config = dict(
    head_dim=64,
    activation='gelu',
    norm_eps=1e-05,
    qk_norm=False,
    lr_head=0.00978,
    grad_clip=1.0,
    decay_shape='pow',
    seq_len=512,
    train_tokens=398100000,
)
MLP neurons of a small language model. Each row is named by its layer, matrix (up: input weights; down: output weights) and neuron, and shows model dimensions 144-239. Each number is 128 + 24 x the weight over its row's rms, rounded and kept within 0 to 255. Numbers have three digits each.
After each neuron's rows, "fires before" lists the tokens most often just after its 100 highest values on Wikipedia text that the model never trained on.

L3.up786:148134117191131153128145158142128111128137122071109131115093169145195126138152098126124140100124124111105099122127128162188159085129131144109125111136127136097094114144112088126141120136125138116091107169167092124139089163176164125143150147116136105128107093107118135126108143085072139119
L3.down786:127115129144135136138111135130116141149150111137075088108120126081132144110131160114135182101152131197125139112151116126105088105109130148093089079088110116108145136114143135116094130152157125152108146179105138109161086126125121114150089135079102152109118130128156132117173107114099126107
fires before: "\n"

L8.up367:117103146118119110130113157087128149128146076141069145138121107123127153154115163140137118104085102118142091142138125120121133135113125154130113124119161126125115152115147126115099100123126181132181131141157130119148159097129144097143110131145111116115146152093064156109127104160188148076
L8.down367:168103110107145108137181122130129134119151146161132171106163134102156108113163090117070096093163173146113112141135124110156147113108176145150160160102127066143149151123113122145120141122119142123116121110171094121122162122079128136101131132096085108141128138149180131103126148132116078127
fires before: " |", ",", " \""

L3.up22:157156110126124127157101110162096114141088143100134155157151139130098115136142090112174083094119087122144168169120131145089111141119114130121127116142122098121107134139134146155129149122125166138124123093126109129118131160135103129123092107127123135161121087105153133142135161096107148061
L3.down22:154121128128121149083140164142162149109114106131104089118129147078071082158097117122088122132113116117128162140112125124136132111148115145129127131161140148108164149143143143116123127108143114085143148158143138120134133180084150156148134123153166142121113116113128134135092116097144130139
fires before: "9", "0", "8", "3", "4", "1"

L2.up774:131124121100128131149136145116144133090133142143114142100122147135126097117089078133157130141151136046165108115149128145125149150121133131103114091125136121115158145138105105080126152104113158119104170138084109137127162120126104171148126093121149145114147090121110125142150110130112114074
L2.down774:164145191088110112103115152103089155109135166076134175104128139151115126131075127126140149132138162121121144129124142145140153122145125151109093102145132127127142145092106083114131140147158137120132153126089140096102143117118084138104153094129130097167121159115083135134140130104126142085
fires before: " ", ",", "\n"

L3.up65:154141091112155153117129114096134127125151111081137154130100135158104130130134129156082145097134152093187138162116149092133149118129142110169134135133138091125152097122150130134118138117184129128120117111122129093120137114153140116106137120146107117148141159103103140157158117122129133150
L3.down65:093102106160076156123129122120125090141097121134140128136166151155139150149134104144088141096127116122142144066114069124127151141109122146148133131112136106117126164142112116180134133147159183108124146135129115131151122145149126096149152133066121098150091119190144085128119099136091145124
fires before: " |", "\n", " "

L8.up930:098120168132102133138180134144137132185132094130128154140126116143143113132135122113139122117169162140145140088141138139213115144088105098126148146114137167138131136148116125130144122131133149138146123166109125092128125139143108140107108139137093128135124140095127151050105122131135119117
L8.down930:183154127133176137140130156099125146114152106122135116106060147128076109099122104129087148109161159134086113149145154138128132088177136116172099107132129129094152135139107119121116134127168140115157114137145145117147157148093130145118109127122176145129085134100107123120107145111172126150
fires before: " ", " the"

L2.up401:075105088160149173136111147114105115109133054106128147077137167121112112129132082121087133132108117122141115097139109146139098152117179160121130124101147086141105154143126148158136158117143133109118110164125115167150120144142127159133107132115129144102075082139139094108100165170099171135
L2.down401:137158076125155134148125153126128113169137118104147091142092132114142112094123145118149147110141112198096121122113116132123107112132111167091114076121133142147125095118159114136118089163154112110166142134126159121147154083129135145164134125171125163186096136124131109142132109141080080138
fires before: "-", "\n"

L2.up743:124141104099144064124131148163143119128151157160112116105115133158135122117151117124102107168140159150140123118122106122132139130110118125120135091116144127155135064101133158102129169134131125171136102091122134122126113143128097184117101152102136157140148140117127123111163159117100116099
L2.down743:151133134123133116138111095139067135117103105131145148108155121105092149137116121148040103141104118127109157104148167165135136160103102103115157102125163144157126157097163136124138136141115087136139148125163170151181133163135116127130129121125123118120141105162128093105123132170147139080
fires before: "-", "\n", "|"

L8.up271:111124180145132196173103138116079186147118111146139156139121165156132098107108159123146097185106115156129138117129126139101111159104138119062073092114142101148136134154136149136113158111139139115153138126111140120116146138106145116126126082099129110146185090120135125148125132180094139141
L8.down271:123128130135155092146173087142127060109151116122076197110093116124150128125132115110145127113179159102097064155095118125120111105173144161180155113143124154126100134111129139085085127125129149142143124126130076126104128122132066149127113122122129146137116121158167140094121129167121102141
fires before: "\n"

L2.up508:058139139148149122113125119153112140129145123161125144094139116111146093130139125178128140088106112154159114122115152159096152156142110118084171085100090085131151119081136136120162122156147126137134136112115069141187094170124149147091189171065075107144106100110125178134138133189122133132
L2.down508:116150131118146163125109146195145138139088134068112129118117117164139116148108072107107118146102166137101087107120129135124112108126115161120139138135138118173154125124150127180143143115148109119128148148161158135159127089050148163139141111165140162124112096129144173119115134143101146085
fires before: "-", "\n", " ", "|"

L3.up202:114136121154147160108139189154119128180103099085154185139113160153107091121100136127103148128127173134123123099117113130084088112119123128125151123133118112123129085118118120162165178124136151079107086158122155164128146139113142098135165131110155095108063162149152109091167160136092145126
L3.down202:108118104092158125145122131112099117140123115134138132141143118117138158109123094099118138140136153163121105156125116147118133134162152130152139094108094128143158156104120142123119121115091144145135119121118067139178091122134130124136138133129112101138120102096167089158152113081060103127
fires before: "\n", " |", "---|---|---|---|", "+", " by"

L3.up708:082128154111131138145106104100118145166129119112072078105127134096121139101129139149097151136139111189144149155129109100112149136149085140133145126114139081145128139120158141117157145128154108169121124127099113091179108167141128165115185143118117119149134062158189112122112109103108148084
L3.down708:080144086128123111103105138190128168182170111133130144097126134131123110089116127109105093142147134125158097097142120184115096136128111126142140124117144150137131122120155129107161135122162118127105155091157127150136108135082129143120133153127110144135113096108173157115149164151101094104
fires before: "-", "\n", " "

L7.up541:146105135174132148185146105126114120135159095133098134151128088169116054128104116115101095129125135112146167122111115163144087083165118125151165103096101137199117138105110095153164135156113142097104128139144136135146120103139140111164111135126076093110108109138141097131140111164093115140
L7.down541:120145173114124154126158135117135147145099140132138092163112119070121106142107114103052096155152145128074103124083144150104119113145179140098120123132143127118197124114133173104128096111123162124149132143104105101106134167099089113138129121143150109149157115162127169137141122110155136138
fires before: "0", "1", "3", "4", "2", "5"

L3.up538:101089112153135139118163105089106156138108135112135098124104126108125110107137099116149172105135147147123124142118122098126156136173126127118114118119147123150120152095137131117134126124113121089156154166140126089141147134153117160166156129105122127167105099114162088165125102097128143099
L3.down538:118108109135118131141088127168116182134111091092151119083135153087134118127101144113103120105100125117139121109126132183100101169131128153122088101103155148163104155134070140109165143126155140141129140143155150094151117142134110162132102109134135158155097110109069133111138081107184099107
fires before: "\n", "|", " It"

L2.up519:104143174179149170086172104114104124122105116114167121143140102101122156149125136127124125172097168087143166167138124085150159138122153091127115122102121149119123129139101113106125120129114153116133114063169098152104156115122124104125142132123151118160120127103138132140120133118141104152
L2.down519:071164134131157112124123131139132133109139112146122104149133127075137158114139125143083108144160133153163150124135143080121115138161132138124127149160138078109143084128187150142130113110130135120141114161119134124148117101162129095134110198122137146144097125163135112156079135157113083120
fires before: "\n", "---|---|---|---|", " \"", " |"

L8.up814:154108133117129129154140110169120132125177087184101136147096109089127142141151162137132153127121104114128167110131116127100125116155139165095129130093158137174133132094125136098116164151165105147140151079105134140150119121143111140153136150106149122159140141141106087123120114125118114128
L8.down814:127100110131105108088129119080126130122102163098123107127146191145112134161113155111121104112110161174092133150134169161098111099115095144145134112146132099120161141140144127131082123108172116143137153185132146119142117181100161182148129110095149138096115114113145118137104177109096096110
fires before: ",", ".", " and", " (", ")"

L8.up94:129173115113210142101113118090126148106114146128134106143116074200152133099102159115110123116122154075109136126071096109130135123137131071114136118108139151141134118163156117105145147142129136114133132151183122128090127129136118105102115099114118111119089096114117106165114147093176124124
L8.down94:144088169118104128147121138137135107132094143101132131103120166111125142121163095123151140137116115145156120144104139156140126106109173162125146180157148119106098133103136148127113149102089065169131136137103145127142140137115111132161179086147107153129132125157105161169103136125108095114
fires before: "1", "2", " |", "3"

L8.up328:166146101114127088117108094113105146158138126115084109126158112106103136116108112107129110157142142112134135167121143098110149137168112122129150137138157180131146118140119123149134126125160104122133139170167083122159119142139088152174130191162108107125122124095079141100078115131140109112
L8.down328:117135092079154125126086165125120146154141148104126120152109143181155116138138133140153152148102130109141133131162141142157114135161132091148150164109116138151149139138144086105089131089132146139092138132117136110147075107096132158107143166147113138124135141107139107181148147174105117136
fires before: " |", "–", ":", "\n", ","

L3.up755:089087126088107090174144144134132168145128119096122131105095131101094114142144115105114110144123130172129152131131130103189112166121123151119120105140106161169105152152109149145112135162125113106137116106122150100131118116111124175130102147072121116148174103105168120098147090148171139086
L3.down755:115133084152133091131126112136129141107090116098131145106130114117134130162103099127055123141134106087118140097141148125102083106107140082126131101132158135114148151144115130145135155108133129129128152121133146114161128162100131172113125126098083169139144107153127100103134073115117138090
fires before: "\n", "-", " He", " After", " In", " "

L2.up674:125171148129139113155116134161099120133101095144122122143093090136115102110112158132105132111119154143136140140131117133141133131127122086151183147174117147122123091147136110178111132147096093084092126126097116161128105139148115142118114133088104173093151149131140105125123171170146106160
L2.down674:108108162150108153151113123126115129118133104152163114106135124106174112144076104135080122112164178107127107115137132133137145146155134117134181142149130116114101178110116108091110136126108128130124107121128133142129125149126116155159158133103134138132140140167160136177086051121106141123
fires before: "1", "2", "9", "3"

L8.up150:134173149136152099102118117101121148137102145115098129147125124125126132110172081127097111147121172096132113120162105152106096180133137161143112153127118130145111122148131125164122114149147140130163158110173116081150117099162121131124129118103125105098138124128095113096125145159126128148
L8.down150:143147157128121120124124141147091116117155107140094131134175108191108134095121138083060185154106120138148176089124114097131164149151153129138099125110143114091141132166160104142117129143140113124105131147100132163155094130151100095084106147179122144138072129170101155134151130129114094156
fires before: "2", "1", "0", "3", "5", "4"

L3.up981:138134147134140149133155136154147132120153128132131126163105113132121166142117137137083141144143128123123083091139147162136142099100127098136141136152110103186107124196113142139108122132155127130132126125110142091124146130172106097084166141092125044166150170141096118146124094181151124098
L3.down981:120118100139153081130132114135159123136101141105123110149106102112156133112096097077085124064120124143111123096148119122152124123140116169105109132117144125106114141112124137128129135136125114109147107082139120139108110113145134139184121134127089141145099126165117113176113110118153137130
fires before: "2", "6", "7", "4", "3", "0"

L7.up762:130145099115114106174138073158154130140071111119097146095149125113129124162143128096098129123121089115160132171144108117092134139133087130157144103138144121119106108155132109127105129128102152108114160115126108126102110106145120118142171130103105106145136136125138121185160109156146121100
L7.down762:108122155096094168106141122117158122175103129146103196160151143139160149130122093116169143103106124130106102145140090087149101163126126131103152148086114125132124134103151134139163120106132138136167143104132127144121102144136108128114122073135134105151155082130138156108186152161141084097
fires before: "s", " the", " a", " to", "ed", " with"

L8.up113:121095152112134157116125174161101129098146111131065144144131122144113136134195101162142141120104151120191168108124106105129132159113106125121128098138145183119124088148129112116107136124131108153149140081119095154153108123135135129112117130135124153091099148180153094138137144135096151134
L8.down113:097110081121149127151130090076127147134127126134122138189142122135091115158111157121152123133137127099129102130161134162128124169138115166125083138135143120112163137129090109157147139098109126135137144118163114124082120158132070102172142155096139112130122120177150141151082123089160159138
fires before: "2", "1", "0", " "

L2.up780:133089160139120107106113139085140151160137107130157104153126099146147119166128136122136136125101120107121110139168085088106128150152117170132149081119110115097156168135103136073132148160104160173099141145109149116171110116117128156143125176079143123140099152080148135114116093148109098151
L2.down780:113183057085127122158120115144136114141106095136139150148115115120128097126153115114105106141136094120103136138104166103133151128121189132147155141142121111132108152151130153136165146123098107084136155135144115124126095125089111086177141123140147148153150152140111122151103103125122152123
fires before: "\n", ":", ".", ")"

L3.up320:100125135171152150132156127151160150147147124145123142090117174147108112121125134166106164106117114103159133140163173133121146086080092134122144112111121143142108155100130122133145120115162101100112146131085093122197177171144121140117140197110149150133101139138119120175142143118106113138
L3.down320:109121117084140139120098165135123114113113142108116154140181149121136196092108132115060088118108125191130131114109143146131147109175094125109126173131104080139110150072115128096120173108136137087143143143138136104140082154089123123176148110159119152126158111087099133128116127137119096161
fires before: " |", "|", "\n", "|---|", ";", "-"

L2.up663:122137150145134127147083147173114133144110159107134093153142127117154118096130145129164171120135098111106135117131119121103066154109147162119152132114101128079108130139110110148123114143113138130106157127158143093155144106168141112108127165133091113162125114121150120144150200108108121125
L2.down663:125168115133145150134123126096098155123134119121136141151144118135154076150148127113118119108130157139132109141120149127098110118088089116102152097094136137143149146127111150169146137110145135116145144127142089114134173117152102136116127165131140131123122160131098182186107129098080144121
fires before: " |", "\n", ")", ";", "+", ":"

L8.up735:147103123077130126158125096117143151138151128148132096132129125161092131143095149131147140106129129100098134142113153132121126122153086103123148076123123102146113103143173110100110113162082119100114081122160130146090171127128115120083126118102158123089123127165183163139163165123111170091
L8.down735:128182093167115107124111174096122099105132113109124123147083124153137104155117125151119107142140138124191128108106110127083166126121124147132165178119131128125109129099132100116120148101187123098121111128122152090168132144106111155175185155163141150140105142109121080092097110141118120112
fires before: "9", "8", "5", "4", "7"

L8.up303:117156145100178079150094113120127094109180121133114130115134119107131132142114137133128132107091146084092121144105145175150150124074113142132101132092117122202079147141132114139143159108094148100140086135131146171106114130156110113153117120114152137154145120134142138135126091158130138066
L8.down303:123139100131109100109109105106153130111094131190129137151154149165151134094106137150128113115110170150125128128174119122115127107154130101138140122097117168119136048138103097159076126124130081133108174121137078183095159140094118106113140126145104082121111112137105133206146136136092103163
fires before: " ", " |", "0", "1", "2"

L3.up969:097167125091176096127144123168121143133131133141125126127127152110131151126138107132098121159145150132130125143134128114127162129104093140093114144107109115118135090068080162117062163102100158123139126118082123109167120135113136199152156122074116133100157165108087162123140159180147136125
L3.down969:164091129138101158116101140142112126128121147087149113081166130119125117098139130121095167137156094164122130116113131157130159130137129085142106097139148124143150151130130136100161114132145109136104186163160105138104095102093098187118160121106151169116145133089113124132124143114113129091
fires before: "|", "-", "\n"

L3.up248:095092139106146138152129143104109127121072129086142100126083089159153131117106176156111132136116148121145167114127069119154095133147137162134144107119126070111087152165098145149121141134149168094150130135145118123115142121143156159124126112102139121144121121191138096126132105141108144088
L3.down248:157126130100147091142178123101142149125143134128133131127123161108160153133140138119049100108106130115123137149111137115139097139138150127176088118103113135137115158119039115077127115125105137135142118127092099126150118113114131178129127108124115130151148115158123112114116144102134118141
fires before: "\n", " The"

L2.up720:141119158175124109208096107083152133143110163172096136103099143147101143154133162116137104160115155114117133104143101109102123147125118126093165127123139144130120144142118142092155172130128136125138125133088130122116127114114131130109139096108134167116149089111139153164148097121148109133
L2.down720:168126133132138127127184089137087110122104116118125142123080135082100081077127135086144116176123113137113093156135131154127121156134120148125121156112127110105132141115142146104189177094120156144146138125127082120124174096148115137112104119133142124119138145149079109180139113079167149116
fires before: "\n", "==", "s", "In"

L8.up308:145102127113127167122076155176159135098124157157138117162123120098126102132102133106135148138145143150116136090145119132136129117167115126138132124155106163111107117160152134093114139137153131149136113149078107106145179144104098120102101111159166078169126140135162121141145107050090117109
L8.down308:126131107137124124130141094115107097128109113115155158116167184133119118136127155162102148144140095077145163102137149105139110133131136149094143153150061127144133151143155133162118131140101141141110123137070154133160109122108112152152216124099116143085094116118096128125145103154142122120
fires before: " |", "3", "2", "0", "1", "4"

L2.up932:074076121109133101140109140114133159126170154128081130140122143123112139115140118138153138148106159143138160142145151160091164183116110157120139132146122117146089098090173147151159134131176151103128118112137153124148151139114067151112116114117144144145158108200123107141163122150134144122
L2.down932:153067152158178110122130133122166108111097153134142121147133159152136156140090133116163142144155133127125073107124157115133112155145112138117124074135172126142166128146067119124128167123117106116117162152150089120107098147123106158124153121143182073161132134149109121120161106129140101107
fires before: "\n"

L8.up414:093166139135062124102134139122112114134123139129145158136140081140127147148129145137132192137120101128145139130113084124120155139155171127104134160121130132107116122080077123125112142131098147140123169108095083087136121102128137162150187128087119129163107143100139123145144140155108091107
L8.down414:074166109106120120117136118104168162151098124130183142095160112138120159106151140105161080146146143138121136124136102100097110166149122140169105125150112147105084145108104111127066145126114143154122148093099134113109128092130117105145111108133163067140145137121144135150100138149087093174
fires before: " |", "\n", "|", "---|---|---|---|", "%", "|---|"

L7.up692:157126158122158134112131158155121126140100098102123090080162110136125156106141143170121079117142089073097140082101165091123131104131111116120107130156131100162149105146138099148120133115147154094152115096143149138139125135136168130094125144111173125123111122153154138121127117140140119106
L7.down692:137105093124134082139145114149158141131161169107119109120149108145154161090130137132152141134145149110130155084099118180155148147106113120123154113125081142149132103103103137109140173171096141163131110117112109142109130057141119067143077090139149136099099113102109125144123159143107116123
fires before: "1", "2", "4", "7", "8", " |"

L3.up159:100098101115147176136159102125094159107080111139083162140100129114166135145171181114134136158147142142135117148123066103143159144118079114145122123123082136128115126115140114142170120136098154118153149146120126114101115087143112184119131126103097119130146132122165101099172110124079128099
L3.down159:099144168119155105119158158106117137160099164116170161138168135115128134098114114146135118113126126160102137134123145131144153157138152074094124097106113104151150138142083111118134115126071119147171088155082098134162136181106122094140105135134109124112159153166154113172118155111184120138
fires before: "\n", "---|---|---|---|", " |", " "

L3.up27:114167122092142109099123157080135095144097102115095068155130131138149120151155119163135140118131131155128155114120173130090101141116110108185130136101113098109133104133108143135111136150128105088125149112144107139156132107108097090114126115100117114140103056145111123120162117134099160115
L3.down27:144202110144118130107117101153159105144107095162126206136145171128105153181135119151093132120099088115144133153169141141104118148136130116108123138120142126144161180142150163124116133119179139138147150130109124090135081117140144093137107086122123118117136167124101111141116088129096125114
fires before: "s", "si"

L3.up408:127173090162139142123119115094153115138113165166126201145115096114132109142129117144123126080134144128158128068100132116114127137118124135141156138116084131096154104118109105112135137103174138137125102117080143161136126116173127110112142123112105104139120125084126124154131133097125124130
L3.down408:068141131088132134119089117080119114138148112119094110122142118134062072119138156137077159141150118104103132133114150141107132141144160153122103109105159147141130136099133120165127144141127124185132143196126133139115092120109133131110189107152152156099106122128209112169158142142121156149
fires before: "1", "2", "5", "9", "Å"

L8.up230:111125114133138078120126120120134147149120185147094104103143153087135090140127109148152094175152138194156130107111128133118164161089121142083167128106122160117111120139153135105138129132118108109119137138122108120102120152123103157160108132174138124151127129131165120119111147149131169097
L8.down230:127132108163102099121133088119128125109155170117089165128141113141124115158134130104122122122106139099120078117090137134093122118116133093114164152142133149120162167179074123104116130131122149108063142106132128130059108148123121164094141125122112137137125060165113160182147126125131134114
fires before: "\n", " |", " and", " "

L5.up356:124104116130130105161120104167105150128144106135117116077104130106104113142129117147132125136132171164123168082087112113124151109143140120109136125103162111138131119125107120140109138123126151126098154101075119096131117139124101155072147085149125126141139107071174114140155131132123132119
L5.down356:154120133134150165152108133159189076078128090132167181117102116112120095129125128135149149108115155118118091187155137145098100138141131148090117118122152167096159110125123176088164131096122114154163150142120129117096118126120121163164108123150098169134145101090133111138107097124107135128
fires before: "\n", "|", "-"

L3.up514:164128125114125095154139112128127143102136136132093146161106102109122109134134134121091126115157113174110119073154173109125121133119096101159118166132124105133081141110123110106103104095118141125099145133126104115157141154174141097127085079094155107135169108152118078168129144125124138146
L3.down514:134059139093162122094124132112029126149098143144105104124118126149133147119129118068121140114138152162103121122153105138132153149103139111113132138136126134106130128127085104125182186140107156124131112134134133120069145114134163143145127165155129166156114156109147143153113152143114163135
fires before: "1", "2", " ", "3", "4", " |"

L2.up673:100141105122116108151143126128165136127162116146080138100150132148124107121125115137125127135096155113112166120090128114110124143123153153128133115098135133089161105081178119153150165211131142173110144123177091148159092130109116117125106120131132114126098100172168074111112120183103127129
L2.down673:139126090124146112125142136138091132174099129093149132128081115121088146133089135153057139175150122144166081107112160117150091112115128135108124127162166129128103120131118140105119079126143106123114083126135139148115167137137146141151138092129094195153171086133096122132133115147154116104
fires before: "\n", "-"

L2.up734:094135139089165152117126124140081121163121130114133130139122168102092158156158131121129133177163147144109114205097095127074174149092132118113140115106120132125096160110116110134121147109125133060125156135143111124174123136116138131116145128145130147089111159146171146126102138110076112139
L2.down734:094136125116144144130107122107098134214107114104138156141136148141112148132163118104076166143099148124140110156160111137111189138140125126088122091128112156142141148126085102136123120087138156101119138162188128117118108129105165113125105167131160116113135122147165144088148102117122137130
fires before: "\n", " ", " —", " |"

L3.up146:144123129146137103116118140085138111127129138119144109106113128143116145161130096133109106207111122133136084112114105146151124104143091110143135136155105173201112134120089149152077151133166119104100153103150130122114125142114128157127112157107129111147156117136118133211148134056122083131
L3.down146:147136146150139112122125135135131152124095063160147135134118173080142136122123095137028124169120173113116129114105130149128153187139136139093113093126146121136142088127113132141117168117130096125118132128151080093160106151170111129122096109117129116155154117086107099156107089107142118091
fires before: "\n"

L5.up982:092109128145068117157114159112112096123085131130141145109090117158145129104121104166164121153113139081106079153128114127087130102144157137145126146119120185146181103111140152113163151108151097113172126150110076126116117123142151178162139125119142114170141127117135138133137097167109101112
L5.down982:159085116108129107135125110154152157111126125147121095116084126090133111142099156148111104129111160124127096110143152147095137103133119121134117149146152120134120155099148150125127129137102141094128123107161128165092121116088083131114134126128180155154098119148086130139142085117112095131
fires before: ",", ".", "\n", " and", ")"

L5.up521:097143106161134126160068123132116142101138121157123115101123129087115152090102110154118144148146134104191153133118176134132129145132138135097135058115128130120102104104128112106118112174147111147097152141105090160148149144146120141109074103134115096127139130171168101159125132100103152139
L5.down521:119131132159118125154137088116094125111147117131109112134148156148137113145156128100111141129126104099148121160108095163113107139123129104131124110113157091161119138136063159192136138161177125130103096122129093152104071147144090120074139148123074163138133094144179151124106120144135143164
fires before: "\n", " ", " |"

L5.up143:095128143150120107143162096053099151139112118155102154131106105110114095132116114160139107143076155119160118194120146122115099141145133128106138097171139167151112100104144107158122176140136138076113138115157129119105136086111124132168124135137132096136116107158114121108131140111104160109
L5.down143:146120142169118151129079174132111138137130089184139135132128115153156115143147136134059155132098159096116125097130118121099092124103094125135077140139139124135145147142102100087117130173171132111139154148125133123115115159133139133136141097158135138067108106125115155144143141130145106108
fires before: "\n", "s", ".", " than"

L2.up797:115087150098152109129098107164149103103133133112117103154126097128089124120133141143093084143123101101141107175126133121101171128116118168145096097133104145138149178133181171104115155142097123158123102120133118139139105155127139157143100113092125143126140133135102090129150127131110125146
L2.down797:188137142183136139135117137110127127120106155127129117149124163123129075102105125140097104152129161112124123136102110137139119110086124115126136124154167130139148144090116139118092179128138095149103099116142142130125166163160151111143107095111135110123125154096122119088108113113120126081
fires before: " |", "\n", " is"

L7.up932:095152131133136068115113136130110122123168141068129168122098121123139121082172129142062112119110152126151096182163114147065121128145114142135143112154174141089105106150129128116105140160136130146109128136123141100100129118122130105123110122155158119103116139135128111132133116086113108148
L7.down932:189137156108157158149128150149127113098074140153111111092143119107124120118122067132156139134077120146134100125099118103177161115136109116154169144118111136174144098117114153121173152139120154125147116115118109153174175128142128158129158152109092126159146110142107140120118149172114189124
fires before: " |", "1", "0", "-", "4", "3"

L8.up176:151182148126132128142112115124131104132121143136107109110131124111150164076132119124130132114103136116078165117110115106134116116158149144143135152151136131142141113123119140130088097136144088093104161167133137112171126159134092110110093125133120142122060125130141090144139130180130113162
L8.down176:139127139141095147124099131128132135112120111157142137130146148158134115086174140093117091108130166112132151086112131157145141118113108120128103126165128124135119159149121129131108117147136150142133148039094072150099140150088166121131145138182124094171181120116119131129108134124116126150
fires before: ",", "1", "2", " ", "9", "6"

L5.up169:195116133164092130158152108142168116157125132209122150121087141113130162109119126159108139133120129124133087093112113123132136117082150131111144118107181112106108130144064100161137107148140106129125097150149137112102117139165094149122129145136103134117136092123098113088113151144158115123
L5.down169:163146125137115127129079103105101107136168119143101135170115124112126091101146132131180132107118129123103123153118119178145093136120104113094112114130085113113137090143076101090153098084168112124122066127109146130123129126154174110135108133150152107134119138172115156130150119126121103115
fires before: " ", " Goals", " the", " P"

L2.up504:146095127122150146119108096133196168150119147100113110184116141098122135143155102136057124135107081106143076159136123102147061158137120118122149114117103158122124165187160171144112139103133140098109103146152138091134084146148166105116143123119117096126127107100157126125123122118098121122
L2.down504:148144152115075138134101088144098149147122104142153103120139117119179113125109171120099096143173153161169162147112130134093161130120128138155111155158137126102156124128159141172136107122118130127076130130136099107145170149119081137141134094132102175120135125147113129109165166135136118123
fires before: " |", " (", "\n", "==", "'"

L3.up565:094144137105121098151095121142111116164132127112114144111169095146142134123118123081111098140092154118119123125137117084125107122201081109114149151123102128115119113129210131111142184117142109166146143127162144178107128116080123128127142196072115090139112128125156131146126132156113113102
L3.down565:110116147137142117143127144143097114078091061129123154144112179144152139169138125119102160160087150137138114127147151186146122155142133107163106158092135116107129107130164149163148116129156146138141137195134127122120146129104141134122134098091103091121151140169151133130120105127117113105
fires before: "\n", " a", " the", " an"

L2.up750:108101151075120099083145124126132154149182164102118144142130139163149120133095117128150153153122164134099134116106156169153152135150158100118101137176115105108163139096114123117117120134131152110102136137127119100131133127136178096150146136113159107092112156168144119135154121204132131109
L2.down750:105128124127114135155141156140128130115105133125133147193113113148171128100128123164190127096139151149150120091094133137131129063159125122127141118138118122109128172123100130096135127143134165111110139103167126109131096171142171102138117160173154129155116116203165154114123116131111093096
fires before: "\n", "s", "-", ":", " |"

L7.up289:191103098126104086141124131127175131124128185121157150123134121136152095152121143151143127131123100170091151145127142113122129109149141126106142127131089143140125144108118110154077159144167147157140141155086140104139133107131090116143130093110170129086142129094120109100108151189140137121
L7.down289:141068152168099105149120126136119148110137135108147133170087187119128121165114133109076111118120101097130150121105062088120161104108130084160129126170114145155107082142092129141109106120149113123125137155149143134155131166176124128119138138118137101138152155109150143144122130056137133171
fires before: " the", ",", " them", " he", " "

L8.up513:146142178159144173111159124088115144140134075093109123093142124117118138097174136139155124134119119136102085136095107124152127157141120158151099134121098126154130073145114114139128150098131102120144140137137123129133144120091149124155150135165145118157181105111085172175092146110114079114
L8.down513:099117135151189130155087120157116123097085120092131085084146155113138136127148098153172110124144120123135106106083153157138178079108138159165126133132106138116158152119103169152102125124141170126151141132150149090137151123124156131139119113140113136171134103158131106112137122143116085134
fires before: "\n", "|", " |", "Despite", "4"